config.yaml
hidden_size: 384
attn_scale: 0.125
weight_decay: 0.0
MLP neurons of a small language model. Each row is named by its layer, matrix (up: input weights) and neuron, and shows model dimensions 240-335. Each number is 500 + 25 x the weight over its row's rms, rounded and kept within 0 to 999. Numbers have three digits each.
After each neuron's rows, "fires after" lists the tokens most often just before its 100 highest values on Wikipedia text that the model never trained on. A number after a token or word is its count.

L7.up89:568511515494491520542466503476493509522475507526505486475492512504509540503489511526507482510517523485497503474516543532468496489516465522531506511501493486521481508487504487458446498468521503541465511457459493515451499484501520459472494489511532532459558512528506505453516527480496470490
fires after: "|" 89, "|---|" 7

L8.up1174:504469507511477497461452483448491505490455483462479528495501472484513472483471493489515511472495551509489468496482507469515495496512473505526472480541494511478499514484525526448508493489484530545505559510477479501486523483511471511485488532485458517496517492540531525482493483518481504509
fires after: "|" 47, "|---|" 11, "Di" 4

L7.up1386:520490481485483517506505494518512480556507469502477502520551477467457478535488513463499500487487524515459512478477537486522537519503450468456484510493522478476465478488503559476505495467485517483534511528473534528524476452525454491492476490513500447464461475505497495473524517510522513518
fires after: ". " 31, "\n" 26, ", " 10, "though " 4

L7.up657:526483516474455523527539491475471523485510499502506452527488498487499488499498495526479519498508509463482474508470495501496477445561505496505509440470477479507502497492488498480521486531528505499535453498535521483500460548499519513534505453531520485527464495470530536499510475477523508491
fires after: "– " 25, ", " 15, "— " 10, " " 4, "As " 4, ". " 4

L8.up1296:525522491473512486481470462478495489560518501522520514462495572498519492508466538490496507512473452458495525547487505492497511492485510486487505506482533493544504523449469522527520533482471556488504496480461460516503492501452477455467536472536515505537494560487486519459493469534531475541
fires after: "s" 11, "sel" 11, "k" 10, "K" 8, "j" 7, "J" 7

L7.up621:541466432505530469509510513545503481515514554506510501486504544453582485505498449493530482455462476523471509503518495512487491502510499517490497480519488503540502474462469487488508493508507470481536481520502478504524490497482508470530524441475502478524518473503513501527483532512477538497
fires after: "." 24, "9" 8, "Mar" 7, "6" 6, "8" 4, "Mil" 4

L8.up1221:524499511505452495517481514467512486506503504548569468503535528526490484485447482493511519489553508492476522477483520503507495507524492467499490474505522485490492454523520476470472487503478493491497491500456479510476506520487519519484517452486470493528477472490510531523460497448508478504
fires after: "78" 15, ", " 13, "9" 8, "ig" 7, "B" 6, "Lond" 5

L14.up1425:531490512500465512490499478480482529521504484500535508487454529482490522478496492507545513508469487467522545552471464524524476517505503519531502481521489444482518504515527449512497514544496522523540537503470462459550461528535556494479563515485545512515461522491486493513479504501509486526
fires after: "| " 68, "6" 4

L13.up948:507521515479543477521528551497479520494517427484483551481526517500517523490530490482484468520472474491500461498521466471497519502551491537529481451467457537459499491487508530501519550482520514538511549504519462505451492507543505503528495537526489500512509533532522510485465494501508467473
fires after: "| " 19, "." 18, "," 11, "3" 6

L8.up1272:483489474524545464534488506519437468500450481483499479465520522504517492480483452471517495500468439541512532470495473492515490480494496485469483504470475499484485498485446492511459487516474481533494530521506507531520498487514475478507576498508525501521508512463471514509529495488521482473
fires after: "ach" 14, "B" 13, "l" 11, "v" 9, "Al" 6, "h" 5

L7.up255:539517495496516481495527513536483484526518501461501483477506566487468505541500521500506522490486533476491521484506497499535510479531473488504497483532518512504498501514523527502496475488487481456446493481481474516520573547530564497483440495541506502519508507505494512446451472456485489513
fires after: "r" 11, "on" 10, "z" 9, "g" 7, "ther" 7, "ig" 6

L7.up967:521467500522535505525501502488464486504523461441471527485529523520496512479489505470516453529503485513499521520511461503496497453478550486467521502437493490539500489470461530491474517515508563481452507504460514472515512511508497454461521463531498481487481532524501529513482499510511448550
fires after: "K" 14, "k" 11, "r" 11, "an" 8, "J" 6, "i" 6

L13.up1060:513522540462468472510468499499517530529515519505503450516471529466481555482492480506514532499488462495471508526502530500479523519458421466508524518503551494480447486516484544502537520507499515488484493531508482515515483533502462509456510489504520492516518537469514510490442467489503523477
fires after: "| " 51, "; " 5, ", " 4

L13.up1462:453498499498472494490503477461499498514511523502492498502478500460467479562511526474523461479527490521511478519503535499529498509530526459521510490440486544461442515516459511489457533482500494544517469523515475549487433526507513513506506515520538458509547488483528494495506470534470500509
fires after: "| " 25, ", " 18, "D" 12, ". " 6, "and " 4, "- " 4

L7.up702:500483497493497537483477517514493516522540551490484517527551484531507502458505511466547509485494447533483511438474493494522484491484502465524468545481473510484504492492483510502466492497506465538547495483522515472497504463525491489436498494503524474463485489454552480490515538470487521504
fires after: "(" 51, "l" 9, ", " 5

L13.up21:519478489515517491474504512572482485517510499501471519533514549467481549502482466513477508543520509514505506483517519469513515499522516525533469504503537544446503552497484506527495526487515511511553495494496471453516503486460502492492460497524499483483495490508501480490477490503524474482
fires after: "| " 56, "," 5, "." 4

L8.up989:522527507525508518506513447504519470481480508465502529490524522522504517540502527471510519500524497500488487489467528528523506470505497505507468470497470540481500458498450522449503521479531480508543513507517474541497462455487460482517504498463480533481519519494550465504493496523492511477
fires after: "Pe" 11, "\n" 11, "|" 9, "E" 8, ". " 7, "de" 7

L7.up789:473447506515500556469529491488472514506526505485477494475487496476473466493530497482496471543468512537485503527513510513488498531540507506527518452551469532510500518507475493504505525467509467495522488522504488489513512518538521499506555491483533475526528478491511464515522482494553525513
fires after: "." 25, "ur" 11, "h" 10, "ber" 5, "d" 4, "at" 4

L7.up176:505457470475516503511479515508433521498509493504521511508528523488536488453537531466509488503534512540466445511489517509493517503516430510468473476471495445558468479513509481483483534491505438516542485478462510454531469520547511478503475447496526484449528513476507506483508501528520520533
fires after: "|" 36, "|---|" 7, "e" 6, "em" 6, "al" 4

L14.up3:529489504491476518491519478497484497488471524503550467515466489575488529510489519539506480519504507518545510528518531527511503547488483473488514519506512491468486473512509536486513534444525475494501456487518453517486499452480525490494492507497428473499508547504489497459538529537510536443
fires after: "| " 83, "is " 4

L14.up747:483467488520490496500494476441506487512466528460469472487527495496477486498560544523514495520459502486561527510507528511508521538469489494480482519517526482460481506445485515488522471536468455554516479480522510464502532488499491494483503478481549467497514541498526479478460458483487506528
fires after: "| " 41, "200" 8, "201" 7, "." 5, "(" 5, "198" 4

L14.up493:508534480476474499517513535538488533509518498502518445519510510530491520476500489537479468552523475496521521435518535510515497506458500521466521517500486546526470464500473504505539458509504499531493518462504530518476474505481468455458529507469478518484540458508540504464521501464526502498
fires after: "|" 44, "| " 10, ")" 6

L13.up1065:536462485524508489479491529491462560509509515485516536508463520469501472510521503487524508523510474549495538500513536528519499480508522549517546492539521506534506502513518493474474498506470542504499527523514504517533502467472523494510484504513547529496540438499485527501520509474523477529
fires after: "." 49, "8" 5, "0" 4, "7" 4

L8.up875:519509482474505538516495460508496517521484483476513459439506464519516508495533472499452471505497504478500471484459521462478508515506514532525486534497508532530473445540462452524532514496479439507499481491476529545507465481473516518516448500545516526522508512512547448523536473507541501505
fires after: "A" 24, "F" 13, "B" 12, "R" 8, "S" 7

L7.up1329:539520509514502494499470516517475507531487472495468491483539510505528559490488553512489480532462481499492522517502476546533549475483431503458489471463501501475541503463497553508491529481492496529554517509514540523481445526500456530493508491536518505546490512487487479451521493518520482499
fires after: "–" 14, ", " 11, "e" 10, "a" 8, "ation" 4, "la" 4

L8.up1490:488492473437502506523476437484524525476460542479494530538481526450476513525530530480503500449488539475510507526478509512490521527472507516482539509534514484487468536475508522546472490506467511504494492470457507499514500520542473544510475508510510510559480541528525505506477559503483456456
fires after: "B" 21, "W" 9, "c" 8, "C" 8, "b" 7, "R" 6

L8.up550:525472544522497451511458472457496484527467494522497504514517514467491464481483495510486498521479531479519485499489461491495461477490536535521517516529493509488523487490508534460491487498477524524514557508456495477490498497445503489457514523529534428499502483487544463473458480506549495467
fires after: "| " 44, "200" 7, "(" 5, ": " 4

L7.up506:493515529501529502470484464497541488518520520554535448484531487500525519490505482479479509475505463510501492520481504527490537523516493480513454505519525496484501488508487469535467497510526519508475497506477467542504488495441510510525473489535459494495500451526521518485526486500506525475
fires after: "in " 22, "Fran" 13, "15" 5, "In " 5, "z" 5

L13.up1168:490501455470499496475537539518530519467518541485537482490499531520480482540487464506490484505524477562497447468482519486476515517421461485486457489454510533514498467495526505457532482546449490518454509468505468513499554458451481510496492453521497465490522502460511505476476482505505485452
fires after: "| " 66, "G" 5, "|" 4

L8.up742:484460539490489520519506496513520542516540486438475487503494500506503474515524465516508510493448505506502490453480502497500490521477471514462471504530524502495507512496537513557509519503488512476527447484483500510471473505479476531475479455477516542488453508456467439505506496493495488504
fires after: "B" 21, ". " 21, "W" 8, ", " 8

L7.up120:446466468492483517489480489524500474496535500462475484519529492511500516503486533492530491513481453513498507517470525515521493489493505482491518483506488498511499496484482499555473479502498476520514503493476485505543500503515481509519478503542464507475525497552515501509448515491496460503
fires after: "K" 16, "y" 8, "Ar" 8, "of " 7, "Sh" 7, "an" 6

L7.up220:493504505471488506511507478527522543513497446539507514523515532497517473476473545479511512510480460495489521496471521505472477500489518535509504503506496486490511498514470502511479520492475501469548539475465489514463476514490488483489508494490470463498507529537492491526518462483509494520
fires after: "." 20, "M" 17, "Al" 7, "G" 5, "grad" 5

L13.up597:508536511495445510475506503538492464536528525486534476487499452534504534503543475487492487497466485492450459522482528490474540493490565493491437560467480480500531541494489521488486489525499492482477481499501479534525508499483522518539547497506531482449517502498488487483567491506491508441
fires after: "in " 46, "to " 7, "at " 7, "became " 5, "In " 4, "'" 4

L14.up184:516490491514516487482459492459484494501521490506517515481560530492496485471480550517486480527502488478522526490502518506473495492488440495509499510492516516509515475555516514489519483505488510499480493466542531533488511505500517425489506548517511460466520506499515560517534537535548540448
fires after: "| " 72

L13.up838:493534504567514484505485519527498475489497468502511522512519554499509500534498534524485500519496480501528503496526483542430518504494494467508514462511493513494493494511489511438482516531514455500516485493536460504487511519496521514477519510472525486547476515482545512494503533536507489478
fires after: "on " 30, "| " 24, "On " 22, "- " 4

L13.up376:529485518506511526482489507457514475516501499502531506499469523479431514506517494498525482491473483527511547491488497500471498500490534459490501484516472520488497501492471539444479495499500492522551504498487464494509486472493495554508481521486457488519489516464489511444511498496492529478
fires after: ", " 16, "is " 10, "as " 10, "was " 6, "As " 5, "), " 4

L14.up567:486552487491537519542491485488468509467553515511540494480543471499516469492525500553528479509503518521554488511523483503504486562507487441492491505503460541501509529479530519529464519462531529469480498473504469505480520492474486513474511496465496503505506500504479510453499468452545487521
fires after: "," 42, "| " 10, "58" 6, "N " 5, "2" 4

L7.up678:468460474491529489471513488502499445503496541519474466524515508518536498534482515524498447532512463521497455518477520471478494518475517552487480469510466514500507475477503483489527487508486499504461549518525498485518507497515491533537495488533516480518520517492482526497568511506489480465
fires after: "M" 17, "the " 11, "A" 10, "comm" 7, "| " 7, "sig" 6

L7.up856:483529509455469502472511474480476494507534486547509489524482526455485504522432514498553526513518507479497485515473494492495527492515445482505502467514495464490512485553548492532550486449475507479457457501486448491514492524508504494518475522480480514512482484523522492491512512506472501452
fires after: "I" 16, "Wh" 11, "0" 9, "of " 6, "wh" 6, "S" 5

L7.up299:475521520476510547503515513486469502501495523532495560523501532521500504473497495565457442482512462517475527541440478528509527499505560554528520542497497501509510503491476448452523511486467477510474508494487524500514470472494483546542520518471547487512495561466512508479498521539522517533
fires after: "U" 16, "R" 10, "W" 9, "B" 9, "I" 7, "w" 6

L13.up246:492498512480494527466500493544465515443548510477502462534502550540478465493518490544492525518512510521467493531518494470467452502510430505498501543523494516531491520574479522531505508451516515518466548521510512514471481503495458501527518547540519493458520481458500506498503481490492501473
fires after: "| " 36, "the " 9, "- " 6, "a " 5, "and " 4

L13.up1222:507503518494505508503506485499457527473521517466520473527487509490511498519485510509521514494448522545525527490531530510439501529521493520457506515525562476534528466525455541530504448516510521514471487500461463524511501493503466527496451491478474509483496510497463485540448502466518484488
fires after: "W" 15, "\n" 12, "R" 8, "os" 5, "\n  " 5, "|" 5

L14.up840:466464506454483509482478472517490474451492538485503480522519469502503522472473527436499532513509490496477503499496518507478451495531507456516539506487534501549479519488500506509549482506489507492464530506520483499497542485480511523454526471538500482483560531503462443477462501512496492453
fires after: "| " 30, "\n" 10, "; " 6, "the " 4, "Pr" 4

L13.up1096:517482515498460493505569533540474497508543549483438514466504505488510520472482525512546524497516512485538511525493493500464472500516461485506534536507517498502524500511517518513542518504492459501482445524510489525545472486457476495478460522491515530477522546519534518467510521502543488494
fires after: "| " 39, "N " 10, "re" 4

L7.up1247:495431524530512491550475496548469488467484508489495512451515527544524518476515493516499435476510461513524465483502528518512447501507510488530501493477503494502532497498499494532507484486524506526486480527550473494531462485551525485537490484518527520455528469515485485477490509508548513515
fires after: "S" 13, "St" 10, "u" 10, "Gr" 7, "r" 6, "Pro" 5

L8.up1104:515457540497523493538463496453483496505476480534513519520502473501516515507519479520529526504525451513454539542496510504483511527483553511512459544565507509483558508475499541455496477496530572502516492527534497512442498543498492491461514460491482487507479505503494529489498523505477507509
fires after: "as " 38, "a " 7, ")" 5, "As " 4